config = dict(
    n_head=5,
    activation='tanh_gelu',
    norm_place='pre',
    norm_eps=1e-06,
    parallel_block=True,
    init_std_down=0.00209,
    schedule='cos',
    batch_tokens=131072,
    seq_len=512,
    doc_mask=True,
    train_tokens=502600000,
    steps=3835,
    dataset='wikipedia_en',
)
MLP neurons of a small language model. Each row is named by its layer, matrix (up: input weights; down: output weights) and neuron, and shows model dimensions 144-239. Each number is 128 + 24 x the weight over its row's rms, rounded and kept within 0 to 255. Numbers have three digits each.
After each neuron's rows, "fires on" lists the tokens most often at its 100 highest values on Wikipedia text that the model never trained on.

L2.up893:139101117136163109113140085160182123124113124104122128111142131073136154105124126137108121106092114128135148104114095105148117151176141092162143159122160157158121163140136137142180138155160171112136149151095161122111141122128087136135138121137068184139107122110160144117087158206107144108
L2.down893:088129170142101144121168127122134126091112110167145133145143148096112146114103136143167117151166094124097121157160171115110099159090134117152117153131156101139172135139116130124144122116146119115126086125165059147149134068101148092105136104146136122125144107177116106149142129135155122094
fires on: "al", "-", "er", " to", " name", "s"

L2.up979:118136123138129111127132139153091147109126134171108150153106157102117177100113122110172140131127143113140104109106107111104126113116136152093119177102130183145099117148105146148132123118108076152126103146094120166103105091143107187085109119154166149169155122157177150140140138122125172144
L2.down979:128156149119135125128114150122093105152142148180123072098110124146155111151154115165115117141125111150145115119111145116136134085152164136119110132122109143185183122166132158148137167159098127162119127134134182144144116091112135142155098092168102093102132109122153149173105118105118153144
fires on: "c", "ng", "ed", "d", "s", "rs"

L2.up433:156112144110088134174138130122122113152161154112117105122162132117112152126116189148152147134104139108149157094139123094096143156134127174157134163155111111155102137099118158101138126148129116141136158171143106125122114167144117126130174117128089147094165117131178136084114153144078151079
L2.down433:127137124108106120164109139122130115085127133128080086129117121118149151105122148154133126102134143140105139119131096160122126102096121103140157130103131114190156117148175096141085131125095141098127177104141096144185146133143109103148099156109063136163152160114148115127152102131127095131
fires on: "d", "z", "s", "r", "t", "n"

L2.up722:140123153122139155122141118134138130141141127154104110092115177130180175147134116090106158112102100091138095081141126085154124126125161110080135189136113163119117190115120145161158108116119157147112135128144106139126077122141107108127107109105127109131131173124155128122098126170119104068
L2.down722:105125116122143132094104114146146087126157139136162150139099147110147129156117122100138140124168112128131026064127143121162110115157159106123099121066122111125093117106174180114160131126125127110113108106127111145102129121149114085116120132159122109117113110158132121110132105139082165100
fires on: " of", "al", "-", "r"

L6.up17:137092141130071085129093119126116135153103128129095136121144138140170113158121119087151115110123127112163138145129166142140105156099159156090145126160129105136131154156161109130211142107122124081120110121133076150099127088117103143131117069147146104105114125135099157155108121129136127113
L6.down17:138156104086112125181142121130169160075137146122110109079149134154121106119088127172107153154150179165168148142099113111128154116112115115145083097078124113165123133077147135120131090096118152153101140113146133130161089153093094100164084168145121105113082144135114127082140122195126115142
fires on: "-", "p", "–", "1", "6"

L2.up338:148147121079135113144144162121120147149131078134129115162086102074162129125115127093096121103073174128097164151118171069108112158109132140115178110112116106107165139067156165105126150109132126134129111130164121135185126167147135131123188155148115131129129132130123131157152129114165133094
L2.down338:148157152119143148127133114115142136118114159117102097170109178170127116141128139128115154161108112123159098076130103158110108137130106124111096137098113167143133135175142085110136156162155144097073096092137122120111127098099128186152102109110116096124119123143092108140132098139136135163
fires on: "er", "on", "r", "ce", "ri", "ai"

L2.up418:149146091159140119136125169131112129101144096118131107117127131137143099086124108100092151154132120179133132154107119094128126120058159109117148168123129111170134106128151158126120151141130153145114163163132159112127131094177150087097132113165143152118026192088120136128145104169149143135
L2.down418:133142130121171123146106138143113130118131158140098130096110116168114088135129137159123160137111094169072116126154156100103108147100121094147112115143076133164123111098113150120140105117171120099065122136107109139111147097161126124124089133093145163137122124104156148151128103116144136106
fires on: "ly", "d", " much", "t", "y", " very"

L2.up407:131149144098099159120128133121159176144140140157158146133116111121135165103125124123114152161142126172147156157148155146137108104111139112131125122127085138118150083127077166143081115122117131109161136124156110132147129119157110103114112135177122145135151138135101165162117113129117113143
L2.down407:104136129162164149125108149132146112174106121097143153113151144155113134176113109127115105111149154078100107102090090137092157134157151112139126142130134145132125123107138138112148169105168117097097110091124083121124129097133166127089133116071131126128147188139154122084148111148111131107
fires on: "d", "f", "ing", "w", "y", "r"

L2.up986:103168065114090158118123134167141162095145140133156150106115077103136130131124140126133155143119107167178192135093083122118171188159133147118083133142116141163119150090161139104162130116160104154098126131136140104105122113128103131105135133132106149143097171117121083158146078119147098155
L2.down986:118155126147150104111107093103081124125127128129130140180140142124109152104138145116096132167143139145106071149108183123137105105083161166123163128101118140139118121151119131127154179118165156079125108136133186113135103104151125184110156111140158149148122116188145194135098134160120121146
fires on: "t", "n", "y", "ng", "ll"

L2.up907:122152174168147085147097139161184144109142155141136147117119135160121112179133124117129136130141145137130144114139114109136130147127151127124138157117126131187114168136122096129122123111114091105117166152139140138126119170085163143094137117160130115112109111159117156108129142136080129122
L2.down907:171102100060090146077135123121127133130159105131132111105167140115113129142128118110152134118105161143140150140075154116104145074142134134143101128099128129074126071114139146092152137159132140156095102133119116148139114154145145121142082091097128102082134144138152109157134145118145201109
fires on: "d", " of", "n", "ve", " time"

L2.up476:075170160114152152171102095127142104175135136088143093107082116132118143124106095103121125099144139098117107084111124116097116133105112105165148070122116156143080082109098157106124159133126179138143094123128076152112173128113121160210096153169077155129081122156151101109104127157179150121
L2.down476:119132101143132139121167149125083137146114105172110150143136054100174102088142145082136096161093122115131137156147139149179137103117149109161127148132127119095141146125187139131147109160121121133137121113161142115117129083144080109091143126132122140098181123153087132122117153118166116153
fires on: "e", "y", "r", "er", "le"

L2.up614:087134136145143138101131182154135129119095163120154135107142122121106124146154163128100140151151156136153160122147112147113115171134128142106178147141083137172094101115136126130100170118108139143120116124149111153126122147152107109175060109141101100136121151084100129144104123190127130149
L2.down614:152144125132193126138118139126156113097090096126095146086132133138103168105127104122146071154163158141137149140141102135162112121081137124118107146148114111147146112099125141171138160137130141127104097133158109132098115099117154135131153143118126206120160135163116145092132145106133172138
fires on: "r", "d", "h", " L", "n"

L2.up519:147139090138120129147125125132161164160076151193108107137109153113117106126151171116127128108129136145100103103133152147074163150179138135090101113138162139103122192122163123153139120105139148141106133089132136143138084123126085122158147147124117126134198127127143161129089108099163112127
L2.down519:109132143092113137141118143151142128108119135159164115138123137115094114189110077110132128150118128125130125131144151126109103111113133106122163104088138143178131143151106175105133098131153178131156138134124125089123148118140159103114067091135110156076111103113092103124146112150131159123
fires on: "s", "on", "k", "h", "son", "na"

L6.up790:138118130165115098151092084168174121110113178119116132128132130149126079154143114105153144131113111126123107137148154116136162093140124156117109100061120142110099145098125098168123158100125111100088136150144150116120085128173115124163123050102157110099117133167104134115118116154147127104
L6.down790:149157106172128113133082164133154138140171101129114116136111140126158134079138142135088124129090129163156148073140162087113131135131134112111141116130113130113142139122119106180119155110061129162147157150141143116113123102120133162128110117114109146136126131101127148163138125120133155137
fires on: " which", " It", " |", " that", " it", " to"

L2.up731:110119144172164113160135145112109143117149107134116151138113142108155131057163144131127135116148136138143124162154081134127140151110084133125098147125132104143092122104156190133162105116110100133106146107118121146127152106131064126108132124203154136173116118186125111104125108125156141146
L2.down731:112159113085119156124122132095131165081121106147108077070120097116127156129120150147109126172157122130119110124107160099176126142131121135164128164122134119125087157145104115121136112136142116151122147103133134111139128150136128125115124120133105148107126124100137149102136128122135135142
fires on: "s", "c", "g", "ng", "h"

L2.up1169:149125127118151098112082130111128143116127143149130138165127107127156131128114135142161093092143109123125120102125114131096132142116129139120144092162137128151147123138154115175158095154159117142131101145102126119119132136158096148133161120142142125116146136158119166153125128097197159079
L2.down1169:149183149137118124149121127132098123139121134109163130092135167111109144086146112109084129158100145132164121118128136128099141116122127083132134134088140119105131156132137124119117143091114140117138130093153108156092149108122136140116081080111150160089098133100131149130137157137099104139
fires on: "s", "ly", "ia", "ies", "on"

L6.up264:140136135118130076183171103115126110137161121103106147113165127131143118156085093095111115187111096152120116136126141164111097112142109112142121138088128157078164143130137126169076120134131100125149132113155160097153120122081083115080107114171126127171091114129151122108099118153107117122
L6.down264:136121114163090088106152118141100072104176167150185100122158094128115120140087101154119153136103102114139103134143123091186122105148110113117120103126152160124098127156161137121107130095119151145105159084138145134153147167105125111148141169139115116135124147124100145104172095128133098166
fires on: " an", " |", " /", " and"

L2.up156:157117155148125112128063116112148159095121151155143127128186128118089129105085114147144137163159172166103092132121130180122076139144152137092136115119130131099121126112102140147187148124123100124107120143125178135152071140098178134119096133131173109122091146134141142145127117158107108107
L2.down156:156123106121201135121103138149116111161118116143084159077138137127127127137124146118169127064074130136146103117088125127098089057112150135092194142130109119168138105149129150141117133078106121113152148117112122168147170134163086121123143164143111171142131114107185119135105123138105149140
fires on: " of", "g", "y", "on", "int"

L2.up144:094135128171130101137112112124157168087134110127129129122102104154123105138129114154161126054133122149136125107100115101172179145182129120121083107134136094142134169125123129101165106114125083114160125102161121102161145109134099157149125102098122191129122144107087144110070146118153155169
L2.down144:158125131100116122132134170129095127135155122136134097138126151131118122104135122155054113150164148110088150136113144146099164171094115147121113172142114176142145129167113114122136149182126178158119158104121125144108123119113123121174169133121179095079157132106099134142117102109143145126
fires on: "s", "er", " Council", "ations", " tournament", "l"

L2.up829:132178124110112170126083097122149174132113127136122105103171152135143153145163090130105136122174151094128097118113135118094121111099124140150134128137111178084149128139118113116139151129158119072121124164145127111137141124109143116126125119132161136135140098130126111123110143125124103103
L2.down829:128143111088136102124169061114122138173106115134133129110102137168136140134173079145114136105125125160117133138128115079162112139120160140134104108086120140107109128117110162105140119143114132141112151151159114112154116137144135148176141157157128108085133114117070150176136126105124113175
fires on: ".", " States", "al", "ic", "or", "tic"

L2.up540:099120111127142164117123113138152120119129149111165110139104125115114118143100142120101117173119153139146110140140128116145142124129139101147142119130102130182136135097133120141139096120140136140095178147172105141158137105114119129127145127136088147155094111126085126163116099125124106155
L2.down540:097144165142094123105136156128110111153123129141159172107110115125121143136139140102098127139135116117138086113130170129113187123096146128134117126110116115106162122103127148069166121122137195145143110118125112094126133090157114082146145124150101163102127131086119138130111148113082119088
fires on: "d", "k", "ing", "ka", "e"

L2.up609:134131132106134118150078125109145163092117112121077121133139087122162145167134137147126078104137165161088121130148138154143172124122119137138127134170087148134114142086149134105143171094140165127126128134129110055124151167144120172094136085115129120135139105146157155111083115161142158105
L2.down609:121141111127127123082159120139137102102147094127147148138120108105115154125139148129129143143126095129158144086124159108111101099112119124146126110127166098134123111122114090161148092110140124144114135120092149182106123090098105135142136181091145133110140115137086108144132102100117097143
fires on: "ss", "ly", " only", "la", "ies"

L2.up95:146160148178151141114098096102121139089099143105113062145134150089096102138124131073107123168124108144116119137155132148115126131129107097132128172149124131129064097113127113091151117118140135139110134149110134119120122127101097138106122093078109148132091115132136087112111143139148121173
L2.down95:158078109112119120152153142114154120163154120152133162133128155125150137139148153136142123124118137102117134123146119090129121129121087149185125121087099142110110132152145148169131147146101117125109152123156143108149109148126131148108108155137149140131115180169131184137152134127125132094
fires on: "s", " that", " its", " of", "c"

L2.up767:121164124131135121117153148116170140107103120118156152123131133109147166122127120178101089124136148166151095106050099136143093134162087171123128144093123112135134099102120143188129109149157125144126101097124140118119104101123154098137121131130118156122142142152176095141105125149155129145
L2.down767:107143113124157115157142127128078090143106118098148140114131105158089104125158174086156138136118135098141120138136108143142135128134154113139109155122156106114123094149090116141152120115127122113118116119109127118135159123129121119170105110155131098137133153140113120087111117122131129139
fires on: " M", "te", " f", "ive", "r", "e"

L2.up1203:165115109103105128128119089141157150122125132107124158131130145094126156115115140149125158117165100112111140122114092122111127117158166176114127139134103137138139137139085110153126107102129109070113133116143119092157105136146112170112115118129120130150143095157124181117125125092128178110
L2.down1203:126122124110107146128146119153146116096108148146108117133074188139072130121114128134139129130118104141153129153105125125109149144088091167142118130128112104138101114102159135098102133116124150137121133133093114125117103134099116128171142102133127108142112134106127143142112129137143130148
fires on: "-", " to", " more", " of", " less", "d"

L2.up960:147097137107140150133129136112086140161126131104130126143131129153106171116112141121123125135110104138144174193138146132164118125100129152133096139150141114115120133146086070159165084092101135141155115127130165128135122114119105103112129124120147125143104123092166102160100130135124150103
L2.down960:161162151159147168129115111107104136099123150139129130142096096138100146133139146145105087137121178113065166172102148142124129134138140154112090094130148135118129191104135124095143114158178101159132180099123200164130117116123115125129146145099123101105123164145133127123134106144113117165
fires on: "-", " Apps", "–", " score"

L2.up822:105161094090142118109151114116149179113164083141107130179137125107115131075115118081131117134125138128109131132141137119164119119116154146145210119161142134122090151136128108106101137109131085151139117093096131121099111126130143153105156122113093122105121138142080106137151122160137178153
L2.down822:108132167089105085132148127140162124093139133168129159132093125123155087145135173145097128112078135127089172136145096124169109141141098155103130074120094150118155132164121123150078124102110148096113138105120091083132110118155136126120096125141096119113100120145132123093148094117123121151
fires on: "ie", "y", "e", "ny", "en", " Eric"

L2.up780:143094174153070156133113171167137121162124159101124164140121143142099132135136133087125153120107138164094137101100132125144161104065134123111151158139113144107137103145160116113119126142150083152150132146126095157155173152129069164111115103128133133123166128104125110113122173115114126157
L2.down780:153131153150152115151130096147119138098166094111142107119131132130124137147085100164091169114145149163104154137098139132086120158159125122093140067147163123146180112126183098109114105136114162128102139106099161143129126173169129092138121117154119138168141108134186128147111105154125093113
fires on: "r", " syn", "n", "or", "ny"

L2.up1202:120150078138104106150103063119160166135133109141099068157114120153176115119165122152179082144136111129112131097141140096155140170122149109144127073117110120109122161139181126115167124145148091122125153153143110089124136144124111144081114075166153148144117176134129139139104163108127146107
L2.down1202:165114128104115125130136157101116094138131135149125144135145136155074131133083139160146124141197084047133111192117136129115142129124192110136136138131160146145104078132102117163137122122143111151083104088094077159139137152127140134099125187147107142150090137084170104116125136103119118149
fires on: "s", "ake", "ia", "ve", "nt", "ual"

L2.up816:125123094141087156127136129085175154119133069118089178130118155100115076117130127114129163113103143147115141080088147140146166148167141101092108134147135117143142130160133129115125164130127107120124136103131142160145122132150129138146138126158135185181095132122163100131102121091194133137
L2.down816:144089114162124114137099071127117108141182123127110121133130161136106124107159110121116161114149127103112118099102133134102156131096127134116122137131134132091117094128142102113143165184123150136180128099105156133117109128172116078133099171069143159120140103122126131175134141138111125134
fires on: "er", "r", "ers", "l", " president", " artist"

L2.up45:093149082131076132113111143165135130159136147121072140092163127113138140131101147106100155118121120129142099109076130183123129143134174092102124122167125070122103103146151089129133144114150125114157152105139176141130156101129120105155108124105105135110114114126170133100129132129143162086
L2.down45:124120099137116119098123114170108126141128126106110086137124095108110102101124132150139164083109166143128119154167126133116123094140141112143138123090119092150098158115168137115154151139156174136129105077105163167104146121137131149156095172102145141127108132084107106135132157137126109113
fires on: "s", " period", "im", " moment"

L2.up571:125120133128127133157149135131124145154154137135092116133185166118126143127105146150154148104104122129105153101124122095132127102105164165108142104135165126133133130120119106063131098132153156108130117146121085196150120167157134143136140163153107142145133134150150175129135094181150176137
L2.down571:129087130149074162145120133113145108129158151130127138085082096112089092134136135162116128142143118138135097125097165119138132076110145070146117117096129110125178117149113180189083131151127114096160144117138130111129109090077124141125126131127154118105133148111128143087089160126134120143
fires on: " anim", "er", "y", " as", " in", "ict"

L2.up478:105094067136162167128101170136134129078130138170126132151095135161076146112151116114117106137127114178114125166152103098138158095101101109147103166136128135121154144122102120084126148138129157166147141128161087093144140103181119117172150137141163138139166126147138127132111141158125159160
L2.down478:162074161143133116215097121152124146134109108152154129080129126127172122091105122150135107113112178148085124152122178122098118106146147115108137094109132138167191125166162126135153150157170102150130167123102101098080103117167131134130147099152172140095176111112118147115122110165096107146
fires on: "ing", "ations", "s", " Jr", "n", "ied"

L2.up141:138133116076119151127110085147125099090120132073119133107119139105119106119107142138099152120117149111146136118117105150160118142135146145109106154153167111114147142137112122134155131101137156129148104135119147119118135121106103173117123183106107155135158123119133162153060121106140202138
L2.down141:088124165143120099125102173144128136137109117156118150149166150131164168153099131198158151141139121111105125168134064134134143104125143155117092115098095140130121159144132170133071148156117122172103116144160110133082147114101097125097132125106156132079121168130147108158101078157144107168
fires on: " of", "d", "t", "er", "im"

L2.up828:127154171116105094134143164091155122101138107105160098130114121162142170127114141105139109134091088152123129136108121155127136165116090147123130124120108126135116118117171128116113127196167161129146190104098122151173131164158146122133141140067112166086114141131102147091128178146167137110
L2.down828:133119137068128131166148132167095155128127138124112136135126149144112145092127104117165100114097091178143133134138078128107110132123169146151145170126111149112149136101134110120161084184144163143120166101120151114125144101099163117102147106076118117089153147081135124084103130100128114124
fires on: " res", "one", " stri", "l", " viol", "ee"

L2.up142:136150120130162111136136110149116104118110166123110143069161106140126166119119116115124122107120127141125110109067153121132076167144136123112111128127126119103151138120126123143159090096114163115173135137089104115147115150125113097106108102104181094102110138099169149140137142111104124159
L2.down142:189146115100141162119132143136147153130104143132094165094139156123123128121141138090137142064109120111102163100062112107137090137154107120095111111162165082077103120089097112147157109155127144121145171099081126114091139120121085141108137118090138135121126127117152179158150089117132136126
fires on: " of", "y", "z"

L2.up1004:107160096111084149133170142134150116148120130183123150145198095125097142128102116172132142123154129114149104143138103144128138117132145146151160130146171096143082135138138097141183165131128134187106128132096089119096108083138131135151119133124151165093142111137112103111177119115118113087
L2.down1004:073096142083145146110160121152147182141149138134133108102058112129160076144146136131134116089131120103089122148097122141098176127117124120125103171111133115112105105145132114160134094131121156124126127101119175138075123136101151144105155128119183162126147138118108122140133118110155107152
fires on: "ing", "ed", "d", " of", "ular", "ited"

L2.up281:135141144130112140124133164130151113158155114123131138084141108112149152129124152135138152126114132128142118089132143108193132133148135153140124122112114105145112105117069126139107140129071099149184129143137136104124114161112151136117123115102113102132140123110120075114131105155105109128
L2.down281:150136126108137119160160135145135121150142132123133108089128141125113083121128086174115107139135108146132143136139106165063132134142142117089126120145108144158161130106129127155116104154158132118136133115120135139085123151093174107168084136122119149089120147128153144115124118138125097123
fires on: "ly", " to", "t", "out"

L2.up896:147130156133125149104131119128086118095110134161116100163124159138146099115115121136105099142150125126129092137112077158153110166168098097168171153180171153168117091133121153134144125168105147080132109129145076103105171093108112120138122150148148148148091107125150120098128158128134142134
L2.down896:098124124116133156154132123151144109112159129160138105142140098129117130171104122120161141139117106129181142129154174117153138117105101086086121149097089090119124161106130125165092113147174122160164129130159127194141146114098141077137141119110132114131175151126105135149121109127100093113
fires on: "s", " of", "ff", "ail", "se", "es"

L2.up994:151150129119128114166101106119127149113091133114161130109137120142168161134137123110089127151155138129090121114126151100135124135123174099093087096138093085150134146126085063136134143080135129147106091146168135090097109110171093107126151109135149116163139094149145140145121116149112100082
L2.down994:108105131164134123080127112136116191150147111113120154172140124150136142106136179185143134151147135133144155119134124133148131119103137125112157137094107145099090117152148121099148139146089132136170112105128143109156161126136129143121139143145077120113150145137115133085140153102149132139
fires on: "d", "ed", "ing"

L2.up1129:133109133080148079084175083125102100145119102155111119105148174175138104109104098159108146123115127124161115130158110134115093105147124116139161119117088104186091115152120122112073142150100107139108145129122155154146083130138144096137130121110109087161130104112102151139075147145146177094
L2.down1129:154151099137107169091119131145100130140123184102137149122098140107131150114128094116153131069187157124150122152163106143110145117115136195139125141128131154096159164088124144108131114126130149142140176135092121127123136124099140154126107134156143172145119104089119067150143085102118156148
fires on: " to", ":", " can", " although"

L2.up88:146102117119120134093095089111126119123138104176103104135143169172122146112112136113106099075113119144160111114117141116160095117129114098095141134077132103162164140122118122133100149192150071093132160140126127154169128139150096128142123113119155136100091144115073101118123146125145075151
L2.down88:116171168095127091140126107126103112137114129106146110142107142126144107129080122147170107134134085086102147115109125087107146137109156140157115097119119143120134108145091132124080145102149100145141180089128142103164118134096136167124135107169161115168105144138120149132090110104126148119
fires on: "r", "er", "or", "ur", "l", "re"

L6.up120:133114128161126112114150134111151124127130111121112153157127134099103128110122130130136137134141152167108132149094114179113104113163085087125135109133115148124131118093108118135116136128130128150103152140183157109072124133133072099124138113112114126175116179158166139122125119112122112122
L6.down120:127116128130125095119062148122106150156148146136121150157113116130139121095166117127155172114092137136095152100083134104145114145112121179115135090098083113098144106117144116133146100126081094133076108131125104151120098122122117164158147129131104099116127163128123137134132121119111140098
fires on: "=", " that", " which", " |"

L2.up482:114107091179142158129117142128138130115123137131137102139110135134080114145111138086142185132114125141129160147135120116124137147146133112128079124097111146140102115117114134118135083137150107117105129110146088097166148149110138181120133123184156147152108137170124100141148130113140174154
L2.down482:128133178124115130141148115111126117139117111167096102111120139116145171141212091125110120115133109129132096080138122118165116100140167097148126116142131133116100149127162132137110200123144093185135171163140131098128131106184126144132081106102134119130122128122130180085120157153125076123
fires on: "n", "ter", "y", "on", "ly"

L2.up76:111131102128098163102105064139154130100139107144127103123155132117096073137103184153132107121152098165159108127122167134131155110122129151133143084173164055128112136150135157126144124157138182122137145091175132089135192111131119111131092145133099151113137123112153124116144127135133145169
L2.down76:120102138107133147144152146144116094103142140159118127135122087100156110131130122142126168089143157117075113146136100105101161142120129141167100092129136090148062143110126145153152111133119121157149120112077186139139104125128109134117114145093114115118112157108080088185145102157050116106
fires on: "s", " period", " War", "n", " date"

L2.up219:094160123129112168101135173154155159161127106151132118118124175100144136143105160111140119119114122153097129097156121130157086128164104127131147141159112131157128164158151136115135125105096168108178127134139138071088106124113133168141077105103090142148067154131133113136143114121129129145
L2.down219:127127171092144101149133121139178113072157158110115160094127118150097108120152131105106137101097124145119165136132119079147046124111084149077168090126089132133149120113129133162111153151145132134123144128121118110094129114116135119071158145131074134132151111114157117134205118095099148173
fires on: "y", "-", "ny", "ty"

L2.up971:148132129115183105093123105148131165148137089119082119158167184145127139164129093114088124119135144103125127118158103089139136111073117148143113142125112094112197156134153151144126126162139062149114098142123098114146119146127148153129155141098142142122136137126133184121125120096118158081
L2.down971:090140133132114128176158108178107083122126166092183124119160151116124128116080126142148141134115077122129147124139130144100088109132122163150121118126134142137191142124144117111130102156161151118106155096097150100139109162114138109148127135136131135106129133147128155113106168099150135136
fires on: "k", "ose", "er", "use", "r", "l"

L2.up996:149105112148151100157106126161141129146106100117117146123122074134147124148129144125117164129143124115138139136127103128111133127159164150130170152154098145141124148150110115108099130100121129124069128157131123088182095142111134161126167172125137158125093123149128153128105151142138130139
L2.down996:117099142130125133143127128125077089104138079168140129121131131093147113130123207131116150132102155117094118126113091120157136107123114098142094130126134122135191117091157108141160091143114156165121123168139135152096127175139143106111152134064125131128084160138142125131135165136167131135
fires on: "d", "ti", "n", "il", " Area", " i"

L2.up395:106124139104130087135165155132119136168099148116130154129124157151104163118114095152186116148160127110161170086088131128134090138130127129136111137115141151142134096135118086117134133136127142145127071114137113153068137140162138082170141156129109094137117154127110117113108108125146116098
L2.down395:112133136137147055151164148120085097154117114141119188144144091153182120175146118103116124131166110137161142077102119131114122151092095128152137165125127084113140089143124132170110128107117143109121105134109162186095154087108091123141140111155138107118131140106109142143124116114112133159
fires on: "e", "r", "re", "or", "ia", "te"

L2.up566:143138119105115127140125126139145128140142105111138169157102125123113131142130114150102119131167134113112147104133123123106147164136140113140151139135138122161140156130124107107161144112114145130174064160125137090166126139114058148150099134122081149122148157154137151146070079156109120132
L2.down566:116132141169141139134134162158142109135101147131158116150091085143121149145071156172162124140151120195110160125081143140128104149111124128104132152118114176142131081125076143155124122134130105120132137117126099114153102151118126154099117149153141108080125148138127124106114137152114119174
fires on: " of", "-", " Be", " Fe", " Great", " Bet"

L2.up381:114124128124126119148115166159151093128060112166100113120166087141133128129133124120154111169113134138135117124141114147111130162097127158146184111119092154144126132124078149149129174149144142151117120092151114163163064138151143135141189080150142120122148115100165141093116123153140149117
L2.down381:126143122110140116157133105121066146096142117103137097121093153099098107144112155124117127110160127091097142096150105188101146095156126126172079138096150127163191131161148100136128114110071163141162139126183160148123170144163128133192100164116109127127090117127147112121149141130123111165
fires on: "r", "s", "ti", "ar", "n", "in"

L2.up1262:106128127139133153141109127125157136153143116126085149177124100135111118142119134138138148142130153132099121126115126163118096155134119145127140131107149124164096150122134128130161117161089138137105103110182117097132151112120080130148135127123132131119089155146143072145101143128140098120
L2.down1262:121139124145143122089177113157136158148135154132130113093136117128099093140135130115150104110097127147139149113108119118071140121131119115141113167096153141132158111123086136134121106143103109152123151157119103151106127095147137122103145149136100125145130134133127172151118113130144161151
fires on: "-", "ma", "i", "o", "sc", " of"

L2.up1099:162137120145119150132125149115117109156112162139122127124162130158118120124101100133165153122138137149126126066133132171136110109163124144125160140136138104180148173192099110103164076130119124133137140090153103146171100150114116084171117160118177174137127131169117129179146087108131176141
L2.down1099:079127152101165118099110121122159150105167129126111106089086112142142120124151143141119156081151149101158133121137153097097149147129137168132117096127133203084122099091133136120147118138156116127122101095070151162062152104127130126098158163114132127123140131141137114116128125144122129126
fires on: " to", "hab", " order", "ing", "d", "ed"

L6.up725:150157123113127090112127122115136113137144153112108121149152128147159149125142150128090129127103107138123119156125106120127123129139148127116152149111125109144177137141109120072113131115161132130149113134118135119162137122109085094103133150131100125108157128130107102158153115141111147115
L6.down725:131179142127092122160132109105128084126177134120135055138084118104088129163100151118127128122102133129159115108148153151115129080181134106122151129114151115117124099141140113078099142138164111137090141088184145147184150111119100165119137105125104137144158080177132152112146106153138109094
fires on: " |", "de", "se"

L2.up73:092134122166081158114148166127164110150118101122127135107126144166158108149119112116111066124129129099155139089160168117140093125179104066099117144143124151074127085107126113172104127124118100145103146186150078145154106154136169084118179098183122135119143141091087132179090113162108125115
L2.down73:144144068155165118102099136085124149110121148114151115131108139122094108150136122154075111147142117141107133168155131147145139112174109095124105125115150160098148143118158139164140127124114127078135148132112120094116098106119143162135169120128084127086137109128113084148132095113106120161
fires on: " to", " or", " /", "t", "ss", "ul"

L2.up1068:174166140143132145151131083157124151088109084134157102107139117132123131150155108154064112120153169135110135116141129132124133146134127104105135139152134162149122177184124079106147129140145097179126127135138158102116101095100143148144110139096130108164156121122121113098116140114170089098
L2.down1068:094139141163120126118146186150105135093106117115144088130163129144134103130144100129140150172172100129111155099115122113115132097100166143110142138122149112151136133111115080171159125113163140152127152110106135101072152133137118102146126120137127078131122077106147099168148117109120108129
fires on: "d", "al", "ic", "ical", "ed", "ous"

L6.up269:107189132130100142139117128164121137145135114117140138168132138127109100113140123110083112090118141105185154100128149164114148118138099179109146156121163113141096142122139128154107118086123147134154151146116109126113142136142149153163145107090116120103188141111104097123168102126090105157
L6.down269:146140128137099107104173080157135154132130134078127164141143111146116136106127112123145144158113145137142108180146095118124112160126124111158071150131122123106165164154165120106137159108098132116158102105091144148116138140104101096120147158119152190180102146138142150142099112128116082176
fires on: " in", " and", "1", "2", "|"